config = dict(
    num_hidden_layers=14,
    num_attention_heads=8,
    num_key_value_heads=8,
    head_dim=32,
    norm='rmsnorm',
    qk_norm=False,
    parallel_block=False,
    beta1=0.9,
    weight_decay=0.067,
    lr_head=0.00438,
    max_seq_len=512,
    z_loss=0.0001,
)
MLP neurons of a small language model. Each row is named by its layer, matrix (gate and up: input weights; down: output weights) and neuron, and shows model dimensions 0-159. Each number is 500 + 25 x the weight over its row's rms, rounded and kept within 0 to 999. Numbers have three digits each. A neuron's up and down rows have the sign that makes its largest values positive.
Before each neuron's rows, "fires after" lists the tokens most often just before its 100 highest values on Wikipedia text that the model never trained on.

fires after: "u", "as", "os", "t ", "igh"
L4.gate16:526512490541484480509485501539463480514481489528523503492472477505512507516504491515510486485474524515452492486513515506513472495556507537513494471540503495513489485517507515529492475499502477492532494514516508469509499487507520516495480478519447489490505459483504654485511530513521476517514527473498480530501500498531489494522418529514494493515461544517446498500508503502485489489490489471506479491531511486464577528511540511502512492499515477498505503507488484509502534470495492
L4.up16:552492524556530540515477529555493507492489497473573534490503472514484503460514487480510522503535487535516489405516504522516513519529514495486498521503500469494485526566508493501502487494504496505525504507525508474471512510505521522514513525505518524522494506533491579496483493494426493499517502441541526542505510509489505506487471538483488505495495526487467510490459511479515489477503513508487502540502503501517563480504497476524478540499537508477520500502477464517522466493503502
L4.down16:518491507487528518500540554499484481525509546530552532455480486491516504489517493503510481513521474469494479520507520515464518525477518516508468512523513524455452517536501521532486482498527532549527517506463503519491520503530521458509484528506510529519503527502513511503502478474478503543543493479536508465458493475475478511500476534478507493497544479453513558490493459513499465525555522492517544475516512460471542504507516488485484468463519502515537460516519544468494530521475469

fires after: "L", "l", "f", "H"
L6.gate39:537571563516514470519509547502497493493470469521513458508499532480505537470498533477486461506507526515488532468526473531518501505502527521514495474519539483491502468435510502515482478512544516536520524506583517515512499497534500487511522508523468519476503447489521514490490466504494500528496504560458540483529483497504480495496525527529511518524503509491487504507489510525520460491466484511521550508545519488516505497470500520513509486492486497452507456512536529497474550507481505
L6.up39:500529529538482504524514512531494487456498444550509512500480513487492554481494524521500480484502492524523538487510466491539514488495480505517488497480513551538478478507496467539463494520478486488518500540580487517555492513534504541533534490519507526433495438439519504513486513493499514533476516507465528453474473504498517491515500518504501534527492495444488470497516503492522474481473485485522534482552477512499481510490509475529507499499468518463527482498477463476504507506507496
L6.down39:518484503514532484503509505461460454492470470508510507544509556464473497499485520487497497519520458484510517511520479529515511516505527485506467503525541460478484466422516469533553503498492545494483554467473484455501486467479473471488460496505516476542488490524515524470493480500504506518481505498497453487570516501474441528472489509498473519448522507510491513528507513569523473493470507537528497526490486522502501506504538519489535507482483523481485482496533524496484506495497502

fires after: "oun", "en", "el", "–", "m", "i"
L6.gate54:477537501533518517488470476487504529509514525459485514465501532515476542528538535539516500483529496465484520473474504488491477471487498433483503489516507568529524497482484466471490506512520483458498497566462473494496531466486536536495498504535532501451444510461512498525495490504495501503513522533505534526504485498532488541510483513510533514478451485474509466522522528446515520489468467529521484513506540534505477490532484493494504500468497494476538508492511455462485495474505481
L6.up54:512507530509541488498457487499499533488513489491466507447519491522476526517505496545503479508535508473497484493546519523474461487450514494519510510527515494511473496486519479519508507506449524496486489536478513493492498453480469452514481480479514514505440508495550489501530485475481510508497506508474537479516538494477549465502497532484511475478458468478521509526530571457482508502477502469502509501507528530411539535477507464519530497486502509524512472527542512500470519540498510
L6.down54:473538476494486492475502483483550486508511513467518495523512572492468508521490525463489499526454496478446476494489496493497479470500467492480412488512500478471528520519513536482522505544540498486514500506519535478547522539512484519504525538488479464524549474490482495504534504545492506491519493527486473556480478451537500498505507498460531509499571498538519494472484495526493511491516463484455488501526524547489514493481501526504506513519502518479468518504505515509501464481516471

fires after: "ow", "%", "our", "ul", "f"
L3.gate63:463474497514491499522475494513512506469478537506453497512467487514492527516469506529524448469543498487518549513481485485526525494501461508496507491476481502487501501510502501537489488466505479501473520518499482520494565480480499516494461520473471537478427510492482493481472459467462467522531527527559495507528505499557525531515465489506542479524478501520490482447546515498536502487513501502512516534500503509502507482526519483537525531511527504481480495485535498465425519466505538
L3.up63:459508480492471505508509519506513472453518569506488502462511496538493497546476459553504484518493540525501542508460489477486515493511528517536513525483484490539474515475489485533516514481492500559518564512509490533477463481463488473491518494476486505527493509513551517492485514491476495450495538515494486489533457485517526515499484483458494467493514499516472496496526487488513477437499497443493488520497495482441547508537526518511507510482487530464529480511518516542462468511487495
L3.down63:542522502465509496484521473476515503528517471518491500489503541516492466516495488480468527504469492490485456501513481549504486509521532465498474472514480482483539517506517530510504503539517498513484502489505514489475498503505519473483496465451507466502520500507497450551464520514524499476510449479465517532488518526517508511511582528510498521462529500509478529489479558502462464507538444504475476484493563578501496503504460480462488502499483496485504522512486495523520527528556508

fires after: "G", "g", "er", "en", "U", "u"
L8.gate82:545478511550492483513465504482472492503462504521551519517482513508516515485507551494468438459509485490493538513486486490511485521499496524519476452520497554513493510506523492454533501485479485510516482496544497514530481528536478514460503489545472487465517516506527474531498544534454471585498531508483497498492492493507507501540493477484479500519483490501481448487520494484498512481497484547486474511550486500485525457485514494513473501548512517469507540520465506458525521456509514
L8.up82:522512519539504457490479543480459463532510483492493502513478512489512471489497502488482448477489510503506532499478454472477482500452512546493498491494528525512479532517478493457491515492481479509504480505540497547461489508497461505505495568531444469497482555489508507526487556506443490494475507561495497520504522464491481497521497530507498535469496477522505494501511516505478522469485517526554500537550521546512537491498473506465491483489477481478544538492470496506463518505476513
L8.down82:457512537480517471519504494543533502480505530474485530533464501475498473557492507509535531459494503541510456511512500533511494461500522482484504549489525476550494510520459507516497512494497529509465491518463509485449508474508514485550513524475501509565508549486498496495502506448528521495480467501528502475490497508480492524486515510489550523501521514473547505496482512511526499518501468481531500439460496485494482478492473522447501502454447488510495502533497523539471493536515467

fires after: "wh", "man", "a", "f", "an", "our"
L8.gate187:495528474506460526533531515488508491443500486519496503499481514481492506529533512518491480501498523513487530533475501498514499502505469559494519473519471551517487463532521481506511507520491484487519484507528478588486493502481517517526505524527519531479496464492457453493480487507504499501526512522505509529527533539531485515482511519470511468515464458483504507520498495544498534463530468480468449482503460494542468505543497473532475534513527507472459458505466449451490504473506524
L8.up187:532572494505500514541502504502482481522464491508519481468534521484495450545507485515502470481457494461508498510470502470525527507526513484492533485496511545480540544549536447509487483505543465535483514480526470506475501498510497533499474543556509502482479482527484501506482516497486505476554506493552535533486542488505487502454489502472510462528489495541460493463498516518485482479507477530524495517489481503539564495497481490511469496506495519480482508524485535490489462535491524
L8.down187:499500500456569507538481507546551463485508519489550509499477518509499502517498499479515513437505489513479498523448472550489506507487486506546474472510442480490499492498513521509471487493493471491497496515476503459470532530518465501513514466535502529505522535449515513526527529489497521494523439460504532478516497481460515477492482499492492508452478511512491496539472509462489483537537462507503506519487421527486496481483501487478488494512510524483485446509513524544524502497503491

fires after: "h", "ou", "ro", ", ", "als", "y"
L7.gate111:485449462506489516498487476529503522500506525517497528529499419474470465506489478533524517515545521570505495502520498457513489452519464476487529499537464533523524444473513512516515507530480509494472475477480499485501516496581519498481495498553480490513518515491471511524482493511503526483519445469528496520477454511466520474487536532543518497506468468496500506497488515517467465513513487548468488493485515526494482510539496514505523516502533493499470519516507492515497474471529528
L7.up111:551489461466487480508501475493508536512517465461507550415512498520514481494470498492525485505536526545475506503495445512462467480520484472476496522497515487524491444517494488511530521521440479488507494522519481502482490491518523498482480548519500470529525511483527481514488514497534527522505483500525493507506482522507492486464546511505496507537467448516548531480468498539511457491525482532477508469513484509476447534467478450520493488516486518500444499513501515475476478510512488
L7.down111:515520518496461502449548470473507522470474500471516488530470522499511531503479519491528488520460470457486458534476505514479468477533512529495470537460504483507517520557485463515475530506487461518499500479533474535476494558496530488517498508463491481483473496513502453477505491490486438524521507499552490497528486509505479491520527490496442476473529480528480532507495465507522479510491476510494526499522505436511457518478505514522523490477505502504452477505493493464479474500525443

fires after: "u", "i", "or", "ar", "l", "oun"
L7.gate148:527474502537506482478463532492483512454528471482507515474516478570491533481496547525531455545502503498493519486481501458466504461537508531495511485526490552474542503467502490508514488500499500509514497480472501514486513491456507500544486478533469440466469487498510547505467461526554515486478529456515527504489524439475469483501480491488506501465477501527487507508510520453476513491494479490511489481501479481437539523537500497467491489505521462533495487508522511505499488483531475
L7.up148:511490480542532500504441487486492493509510531492467516489502480504479521490546522500492467488539489529468492484506542528476505491472505500463521505498517544534517527429483453465446500506525505503479490491485527472536505466523531498552502525518504521504480503451460526507485494503498497477511493471505498518468485485466488508486453487533516487486484490526493560520483481474482494461446488531481490484511508529489521542539475477468551496460509523485455480506494443522505528496507476
L7.down148:471524477454512488525520528496491511500517482509527462557517504465496489500506496459504513538516485490449525509480456530511477501517515500557457498480487489450529523510465510483542483505494471504485511507553508547482442476517473532529507504515547511478502504523537475452514493516508515497497509487481505483493530542549463486493495498503485534508484531489476525529490532496521465542532512485484501509489520517519482502455547511519489496469543460514483527467450519517528481467468480

fires after: "H", "h"
L6.gate56:461540518497495514491499497521560551501540513526490506515522475471479500496478525524493477474438494521517495490463508532515470486565502488454511509508495476520511496517464488511491511491521471508490501452527517460505453469513519506538511512486502534501506479495542464535479557489511514471536497464456524424492475523489501455489492525537487540494543483497540457519483488515524480503475547519513487488528524492520478493490468489510449518490494482488530481500527514499507517506478519
L6.up56:501532506497505515505518453537506529492524545525498506477522558489509543517493524565491459494500462505503498495475503516538506463505518513468508500490504505506447525532503437492518479466535478534514512491530510482493511516512496490531514493460502507458498486511572490514499531469536475486512495485502543453499490505484524485538486463498504513490510524491550455526468481497550513506458464530458527520522514501476504497480523455503436482482482513474469519466509491520495524509507506
L6.down56:531512471500484493471457486464515475495470480502497451503493515512530469503511503469516505500549508451557543531484477495508495483509488480477439557524547518522483505450472506474509541512463511506464473513489455519521524519481490516471469506496462533544506519520510521471496486510539481502496511507514501520530538517504498511518520512470518468545517565496495485487485484508491502538499467479537502485491491502461528427501533541521537482527526494508497509497520536511478501527513491

fires after: "wh", "t", "str", "B", "el", "b"
L8.gate17:489483477495516514500528498515528528510489519512535500506489440502465522567483493484524484463452486503466504481495511523510498463486498445513501481448465490553533499540521443479506491490465509531535473538502502503496498517521506504506441429475512537486485497505493497520496474505481493508527500483487468506437532487516479511492513512467499537544474492531482463479523524467487471492521486522485465504537479515493516522507506528528539484511507478495491514475495551499545513530542491
L8.up17:494489483456506485487514498533535515511534528469500479531496467550486498545497503484517530476485517506480490517477464535513459471463526492530471531486516484565518502524508490518507493513469491535552452528502459500512487534493534474512451441463473516496527529537459490461514459493512519487507498500508491532466510452494474508497494504509504543504495481549508486502489510501480496512516507505499482514549524478501532530553491504508511491482494477510493516448523518508482486566485450
L8.down17:484466541510470491490497481494446487494455465492491492508517505501522495472468482495510519529559497544480479513491493510535530483526472538508484524528495473486506502498519559506499493496531478482481479457476502501499503473465517459541525553525508479545549511484485500452498528506491478522491457495513515510519482527503483502527461509530520497456513485480533474504517485517540542545486567506515529515515478543477485514503486513471492518461524486503510524526531461499495464453461518

fires after: "| ", "S", "- ", "T", "P", "p"
L7.gate131:437560513513505526475497525486491537503524496499487435543527486427527497449502535514553491506512514540501494478504494490513519516503502502525493493517483494518512507521487507539486494522492514460497513468516519478501517509545498478553462523500485533503501469489514480489493515491527493488504481473496472491538472483485515508506519513520518560490516475471473525520458464477437470500519458442491487477480535495514478473527471554475532503502513478486513477521512483526487482496506454
L7.up131:528541496526474461517472506501473500560525467494467466506450506489510463488522496523497501503525485523475511504507498422464507534495525444486504507519513517491464509530547513506488506516463518500496512465479485564558501500472496508510516479520546475477531502502478469497487502491509512526482514538491443478500482528518503451489512458525504533519516482486470515524480474532499502504498529494502476487469477546530476482487505523526509516530499482561478482485493545489493478478542465
L7.down131:496496464485461518533490513513469517513587522527516572524541491507521477559499519499476500517536493467524498527480453517491524499526473526538507517490498514527522515506436519500521545506521521522479455493503499490443503498473530475465503565472522502519508500492520531477509486528466505517477501527518504476495477490517493513496499517476473469502500538505519508528518489494488488528505471493537481505537514519506506529558510483514493539485496497480553491551514485523534520490496491

fires after: "c", "- ", "N", "C", "e ", "| "
L8.gate114:466488509531464481438505549516495482518513553538525496522483474452504529496496504508508489481484503568535497497510535509522482494489508531502528509501518487523475501505486536503452488515546528515543490471469534516466491497459522494543514473487470460517515485510505467494524544464514520498503496513475512498462522509448513489503512527520486500459526489517472526513452503495491527510504506518534530465504498513500486508470491535449518550510483500439546488540485491514522478470526471
L8.up114:486527502471506505464456483482476529529481521499515478499450514486517481534506491512485470469479512572499502480459513494483476512494549494487517522482519536500472539513505483512521493529492529508538530456480518568503513532472506522479526490518492467520527524530473499506487511433562516489520515500504518511524492523456547493460507469532492478515501523520460521547508542553492491499546516504540527509491499468484501507480537487489524491554493510500505514487510532513511499500483458
L8.down114:507498482480482491493475477504504506541464498486471516481532554537433455531513508462456506511517485476508506521491472487488498517510467512510479434510478524472524483475448506524510470512493506477495458501497464490507513465541481510486485524483500505535515504528498442495506492500542500482504505500546472556497517533504506540500522489496482445495478503478489499519552462548499507490466533490498493466465503485489528471491509498503456510525536511508471551484509533514495516503447545

fires after: "Ch", "L", "J", "St", "H"
L8.gate176:529500494512479525464529502431530431513496508528503501454496457501488468507544511484484479556464474510498458490486505526486523539519487556480484480489478477511478552553495493505520472495493527527487543478495464493511476508509502500526546517495505544481527521505519479494513528491509495522495495511434497506512522502529561504515472504519510477498516523507513475492503446544506514490531505465475516470500508460502551468520517478530483509489484500516536485488504492482537546510487518
L8.up176:492512533484465499464530487471496455442505504511528478471508491508509507511499488498523472491500501526529487501448519516491519465518525538472474488483482467549468430483474526488535499515530507517503494483470479515506516503435488547511498477466491500543530492522522520543506541493525464559482497497462525498489514507497514555458497495497471435473510527478529474502487472484489492512506496512465520446509539485503504509508515536493480494514478508505495515483468438478516522498484533
L8.down176:478480454513484444483467489486496561486494483513490467540460549516509480492474498523498493450528532506486453488509491446469481460480503474530448525526504531534475477457510513509511502492510526453498491528496515475463525508511510490481511527500497482502502469501490505492526482469483511444471470499493516487522479524506464519525502520504526522551492551503469478485462527513487513530526505508488451471534514493466513487483486495457519479491505507438548492492484542509459487491513508

fires after: "el", "ev", "all", "os", "at", "be"
L6.gate135:481465487472442504513459507505503523507522513492474472509463510449511523542532538536507479465471526480487471478472490511514511508518513501537507468497520500482495517486528533485512526492516501477483523503514492501527514512517504509493495507519463469463484507513439476470490523469499527529520477496550509507509489486497550500502498436494558488498467526486481493460448569519519506504477485481513452480513462484508491496510461507454475478495475515532553477537498525484545500495542518
L6.up135:514478509495461489468491505441505499452484537490504477525526458490488446519533448542515496507527541509533491544465499517507509507502477484515503505489471494523531488493487507499489500514509467525468511484455455490520471477517533536454468535512509472522490490520503438546494500485484483503533466502514457504471493481493492504488480487536522503494485518537505509501493480523470466503519508459498521503475475502581451555508519480503464530525520526517490521554491532506494516497504498
L6.down135:541528477535481506493519491502511511568526447494511489463508497507453488488486484488519497460510499505535561531509541479517549522478499504519512515516466481510492469497496471510502472517509447513530527533475510521502542424481523425502469536513530549503512537516476512511509523492500562492475512468525508520509485504485536527513503536542509505506524471523484478517486518484498529496517493547569524483468510504506478517489493475486485516462501505500508500513489516496510501479503513

fires after: "F", "m", "f", "re"
L8.gate25:514499526502470459490539513525505514466502489487502525543462464500478545513473504494477470491485503498499505499488511498461480484498523475495502514476504476559506512534503512544517528499473516512500466503502522527481485502512491528481488499468511538520513481481523502505476554488469501544527535519483471455511498566549513512515464479541554497506498497481486526491512524522535533506484523499472472502543500469463467492463533505529561524485465517443516519530492460535516497504553474
L8.up25:496516481509493449499524503500509501458504488458508527503476523511512513529481481468495486487502495464480519501514491507498474467517540487507472533509532528521491541525499506537492526516476517481510494496458497538459443511502508497466481496434495534514498496524494483472489538525481485499521509543483496466543548554544544519506481479486548494489492505549503509501546502510516519468497496473467498578511487472479497524481531474517512520511465512440520523512521519527530532542511474
L8.down25:498492476524509498523489494499452484491506498497504506508511570479540475487467473492528535484518500477521457462519512469534534488552496499506457511518504524474489504473492492508459512523513454497467535482540480534474516527499497514445503504513503505509485483492492522504500471550498426481530456501464537497517525523491547499464550528473453497485507507507504483498541475438515484478515492469505499548461473494518532515506509502475499486554510481490511511498523505505512537491451504

fires after: "w", "h", "i", "wh", "o"
L7.gate168:477484422512475501550508493473502532462546494516505453497524495481491523488509497512509444457511546511544494484470492489503497451512495514485518447511482519534477484513474512459510524500504484479514485488479493475511511493548512547560489538523482510447497477514509489525459485476461537471468474513512485495483514518504497470473498490496534544485523556514529483489508514468466509492498507494458474514495520518507520530547483484500503472508490535510483504467528441513494470488504511
L7.up168:492482504492514482505480524495500495543513503479461522536505516484496465519504527527523489496526510493530544503495477457474486519494481505491475461455511505472470492434523495495509485487526515452474508502498489488527501518530513505459476518538525525493497507476498501479470453519479476526513490483527511504502470471515492518494499438464519502536484519489486478408548506525533498482482459526489505533523480501547473509490491527539483531499523503529473472509500524435433486476509534
L7.down168:492529506494504491502486511531495530535495517533464451502493489509523529547539515499526508529537479452490490532494479504454533509556477502488496559481501468513556486522496518527437503489486461507512529499500480492509474432490504493497531486475538493527498505500473463513475543492482535516513501502541467456476471530499540464471529483498485526489496476502470508499503510494477533469532445530521526483514501491527482494507504462476479541503500488489497519526501522536517558475510505

fires after: "e", ") ", "b", "B", "and ", ", "
L8.gate116:497447504518480517473560510499469525477466515518482502506526480487486488518499520483525494556490513530504489497490506518545474495446514552524517472486504501530459495524516525467538499505521521505510441491460487529504479498449531470522472489527492540474466472465461473490496521485488543479497488485499511544477529504490523487512516520456508489496518487550454494470496561453524490486487489511475501512462496479511462493506480489441491522514482504474508491523536506518486494460488543
L8.up116:482483506485507533490505511477492500505491524528472512439554486523516497485523472460492534509550477477483535527496517525503456517467489552547492487478493475544465487520509537459503538499498520515488450532517523474565504503470528487524508531509493488491480500465496480501535546471489511530555504507462506474495525475518477515484496535497516533510513442510513471519511507486519509479509468463546477528472530468487459486505505520479461491478517455463512499511501492500506513498526532
L8.down116:517534516527507513454463505495492490497486473485506486483494493513521540475513504515474517503533473495467507534481509466522562508516510553506443533510487467511500495461535533494488505541531507495460480482469496487521497510438504499495484550519482468498572496493477516486545500570536474504461478497470477461528463489504475509478500499498481511531497534527535463503476514479489477551515497499520512538520475491518486480520450491541500518490470503516495491529480529484510521499534469

fires after: "er", "re", "G", "g", "in", "or"
L8.gate141:494460510548524506525522498504486487487490534517517510528503497470477522502511510537530437510522516523496465531465554444483468486500501508497550473479538510505495504482506507501504496438514490531476477488462470487461491472490465512512498475549473481465475499518528526520455512519504512503501515508484501512503521518481488479478476518544516476467458486548462511543463534478561523500484482493475478496506492528483506491475504543450517512512505517461525485556475472527514516486474519
L8.up141:525523515496560513478496484481515508481471513520512518466533527489463499554493493483472481472512483495482497499564539510485512477502473477460533483492549497503480502504515473512463502432460473459485513498459475481494461480532478465477480549466499508550509508533484523539532536555482508535489509524502511503451543492508456487496534494483478489501472506500522535497456474516522513492515489507519491513504506496447485501483502484502483441511475498501501522517506476496490549506493543
L8.down141:548496487486523482499495471496467494464509499470519506482499507512522520543496492533528488522484523501490515554513500519511497453453497515497431510488480511486507513520494518538487547496531481427473484517475480537460495516512526505466503544500462491501521465511473511492531500542522510522476516469526492520499478521506520541460516470489489529549491493466547519426479494493454526502522488539482507507536516473516528475473513480514527514498506504465535456493501483538470473515498493

fires after: "k", "en", "z", "ug", "i", "d"
L8.gate128:531559461509535451480471503455505491496481528504553505484521529462482508508515468460519472476540441476487468499475498446514503480509496497529525507507531525476503500489478469553478492507509527484488478514483477474541509496488465502525511484505508466473470529475501484497455479498507490539524517478525492545476498527507490489527483448508511514480479492500461477502474502470526514512453455498472484496507559512468522519502502552483508553523493519457519488493482524474475500485529513
L8.up128:507474471518497531487467513495494541483519524474490471475533499559513490512489523477524473523524460529447473496513516463514497529504490508492530500514527512522486513492515506464495471484481523498525547519448503456503540488502505517445500471493527520455525500502461517509529465524535499476452513544493495474479493508537481553500525504459513510533494499495507514489504499449509540537461472467484504479520511495519470492501517491443500464519489454479457520457522469491522533512503535
L8.down128:546490495478493485481479463498489495488536524484492481532498476447505515500478487497486475494493499490499520544508546505469489503500464453515433519525468529476523487498490544502521446491439514473441523507510492560505540518514488523520510517516501490505505482527506530531516479495503461468496514484480504476530452444495469506449518537504500512515488493501484513465534524497525493502527533463536500506489462568494510517449487511499487521470482494481539505480493485460499465495481495

fires after: "f", "F", "or", "o"
L8.gate1:485471533563479496492486515530504519471485477518493522502472490494515526496487538545521472524499489474491466581522494477507500512523507491587505459485492556533504487573506531517511490494476519501480507503504522502511519516469499523506491504497560499512479476498491492499475480494447551517504520505501467464494474505527476516499476494522540499514507499497468497468542561495510513464507480498467472494511504456461540521503508471500500495510482545476501491518497473485521495448524484
L8.up1:518495514470489467493480490509492525505543481455455529511495522511505481472468513548510462489504500456517486575526465451535474517527523472542469504503512534522512513496487540518484493524500513491476504506519511482490497550447533530503469534491546502530466487537518464484474518501503536474507494506512501510485430488492494523514494498530531489503524477516488532444488511553514505481522482514487495526501541467465508516473520501498482506517486510443496515487538465500499484461477474
L8.down1:530498495447485472498493503551493509496551515495504517531493488475523463500468501493504529492515517520471545454455532465443470471455525476490490492502506474493484507434495526479516505491531490496515505461515507475516499522479506529448481472514492500490485535499543480520499539478460497504480473477518505515515471479432534507502513492492494509473509475505540519508452470518484459482527519516498523538465494519491497495483505544482533485503547475481507495462448453525509475511466495

fires after: "ro", "s", "y", "wh", "as", "e "
L7.gate147:463489532493482499525484517490537558458519535501463462520495486515507480484497492551534507511532491513468505470514486476548485489473525436502481511475479525506471467485479495493485524482487479486483489517486506471516515506478500511516535538489528532495484517458510494517485483464462507513502452500531504518546452543526486499498494501474552511511515492499524479475516489467473491493499437531525467481494482491487440519541491518530480528486537533466517501539479529528470459493526470
L7.up147:493476468533509516532494506503476481490485503530532503475552441500503517498534472527492442507516515510512523534529511457489510509541502534537501526512493510510492520482504449521475501459480504463515488525449460480481501501493539571481495511548479451502494500469506525458521444530470540497537494491516522486491480494516482472526481489537486507509482514537489498495459445514474498496529508497526481450511498496473478476482481462500495478481543505479469496501481499445513525503492481
L7.down147:512534529503464522466521515447534490518488507484481437484500506504499518498535489511494519495536496493529468556535533538496481480533511496526490511514485471500476547519498495530488456529511454490537479505519512504509485512511542521486484519479517511553480511495465471477472533513544495499517495527544488495460446512501525485507507518479526462481465523522508479463521527483519481483463537509465486516470469469477518447527529510499518513483508521530463495551482486490510514443481520

fires after: "h", "ou", "ti", "f", "F"
L6.gate64:465481516540490509473513533525508492502500475529485508489498483547487506525489535518490462502476475486478502547478512522523536495522495480483507525449530554506518486521529505496527497514479473503494460499485515546509504526474506502511516520509548538511477496503533486502498520505477546588508499492492473502476531479534496493536495514483513519599505523505485465496541493479489496489493489491474488501510454491484519448514542496545511506500470521481493490498535510482532498472578497
L6.up64:449480493488509496466491527510499478483536500481477502527509523572540496519527477502500490519486522497507518545484454515530508488506522544491493501481549538494500492522501488500526512520535493512521478470484505509480529563450510526498511514474539517547478535552496487456517484482487556520522467527532494519466536468496442499545506490512502537550497516508505509504485493493495485466498518509501512512498475460519498439504536513530512473482438496487498513463538503497481504473509506
L6.down64:521470475460524458531488481500479513497543519484549486501484522502520482509505462514506527519547489494520498484507492490498482474474505536505472503513489494478466506468457520500501479513528544517517577486503489492500508478526498519479504473479494468488499532566478491488497469470515504452470487513526510486555506493465478513472492486556513478449526517490536536475455498503488493464472510527513552472445486489530513478491494538479515482473509496504517505478492453469482466516443495

fires after: "d", "th", "D", "l", "or"
L8.gate105:516543545519535509470421539503513489501485553520520461493517483510475498522492476494536536512487494494516502460532524497497489509463477468489534520513486503454517480482541526517505507463463504497496512503464442503485523533540502476454531519490514486484487541522498527524488512550535474529493504463492496511487508512530489497544448502498503542488520565498468497513536489471513497478487479527506485491513535551500475525485479510533563498478516512515494533478501498484514503495479514
L8.up105:522515480489492500468511545465477438450533467491536472514528485475504476506431519462504476492461459527518452504471500479509510505469518497517494480486550477505467466489523505517531483526498532496487493463499492501487477497557510459493517515495452500502560506483462493461505478480528461542474514470472512531502497497503522546488460476545500477509507524511493495491493500463514491531477510534497466512495519493532469517494488497490495495514450476491473493522488518474482509495457552
L8.down105:518503530502470513513490482501496540518490471537490486499514469513522468517571498490558498481525522463521481516541472499493526498478466500533498480485452511491531546493540521500509508532455497483519539472519511531534539534503512494506496478498482502470531498527530488529523502470505494434491490483501485437478462490496534483492474454491519499477517474487538537475511521510552547522511503516541515475513491512489528495479488512493526527492525491521535515483428492477477504513478526

fires after: "av", "f", "ow", "h", "af"
L7.gate25:494538504491473529435545501489511506506500519529512472484529516462503515506477522451512485523493530492521517499473487546496464516454485523465501496498465496491502504524553524505544488503489536480475480491528514503494527497545477498495538521491542554471467484439467484525514495518477494516506491534493511493521499503508545542551509504471495543530508523467509436495540519489512473508528514466464489481507502489516556511476530531512499510502465463529543469519499524490508521507517515
L7.up25:452492468511488532522509518492506503490487546515495482511476506502480479537490485524481541501502499535494513472492491489476531499492464478474517479489486513490441511493509451506497523506493470512467484515498475464515490486505528497488518500484513500508537518526489452513444540466493537511517480447524480477503449516508516507482501473514515448538487523501518488524521478538526530494491511513476479582522510486530504486551491544482442499512515504543479498521511477538532415503513494
L7.down25:503488504474474538585480488522498511501527554490502511538493486505452475518479543495513514489500464517503506502447434519540521493497508505502532489542474499526486522496522506499486486510464517492488499496487450477510470433491497505532504508514509483510547481497536476527460509508494447513474535503505476485515537461497497529458524480450496490489472477510463501517521482499466498506485481450470519519535530546499499537506509504515461525503525467519527496519490486524529483527536513

fires after: "all", "wh", "the", "e", "ev", "t"
L7.gate165:507522509519478529515514476513514529484534498501539465495473472482511514502498490555560447434528505446498478475484487508511526527503526475502499527487483523484488515522442465516551474508495516481531450493525482477448503477476544506541511507552497501484506521479463494500498506512465547522521494514530505515512541515518533512517509497533503520513474531473517476485513473473452475489559486452526484497514502483531470444476511507505489491487534484507535503488483496493498526497499474
L7.up165:461498509518469502518485503500528518510501561504486518535503474523513477506519453522478497503518546482456535500501490442478506483481481492483496494479509522494535468505525518497475459502526507457497453509498518522504507536487516510470490525478527531499511481467456511482473483453501484513509443507520507498517496508436516516517453500494539542522505498530451449458446488552516436495512505520494524507516482515521474505534479484538508514499542527497504485496531495479452469496520487
L7.down165:466464493479464506522496498521509490460480459496516465498513489526505474497496518560496535475536502490534527558533498483545473488497457479539524493497500478459450470507491489551510496527429495522482527476538487520537492440490525463546480489501526501488493509507506475502508470517517466527520487482545469488503491531491500463513514496481524473468503523510513503499515509483500493503449542519471487481446467499477484493537545511545484530492503522508511516518500513503508465465508519

fires after: "m", "l", "ed", "v", "i", "ord"
L8.gate166:458470460526487510467478496544537492485525470493508560504485536486503532550500517503552490484519493493473473510511487483503519502511513474522521429501516492548530434491465475451518499445513495515484508488503479516476505500476514466486497445499528522480465492507533511511485500512484498494515476482467468491494509512511502484486511516509459528476473485470478543463487524447504489453458509481453513496493504533490499529527475508453528525483510483470529503482490469517498476456489490
L8.up166:524479519516496499482516538489513507477504473513536517480522532495495559510537494524513519496468503486514476484509506530512498483456532518538485480505507530519541510507464490492546493464514509491522531503442511508479523507492515531530458455473469512483463511537531528488485471487499453557494536524505441476500505439488475529491509491502506463520531509501498511450475504494465509489500503515480498442481478486472529535534495501471534476502499518469542506483523475469534557474500523
L8.down166:506534535499466469465537476466497474531491488518483464521516464491522528478495464512517561505457475511525555535468518525510480487492498474515469502495479450488476497521521543537510510542489483488531497498519504518462491491511504493470480501523488483483484492503464498514499475513506452466481504496504477509495511468490464476474503540481531469506465511463522473485553480509481540553545513535490463510487525486503490477477570481552481522506536499520506494508501464481516540480512528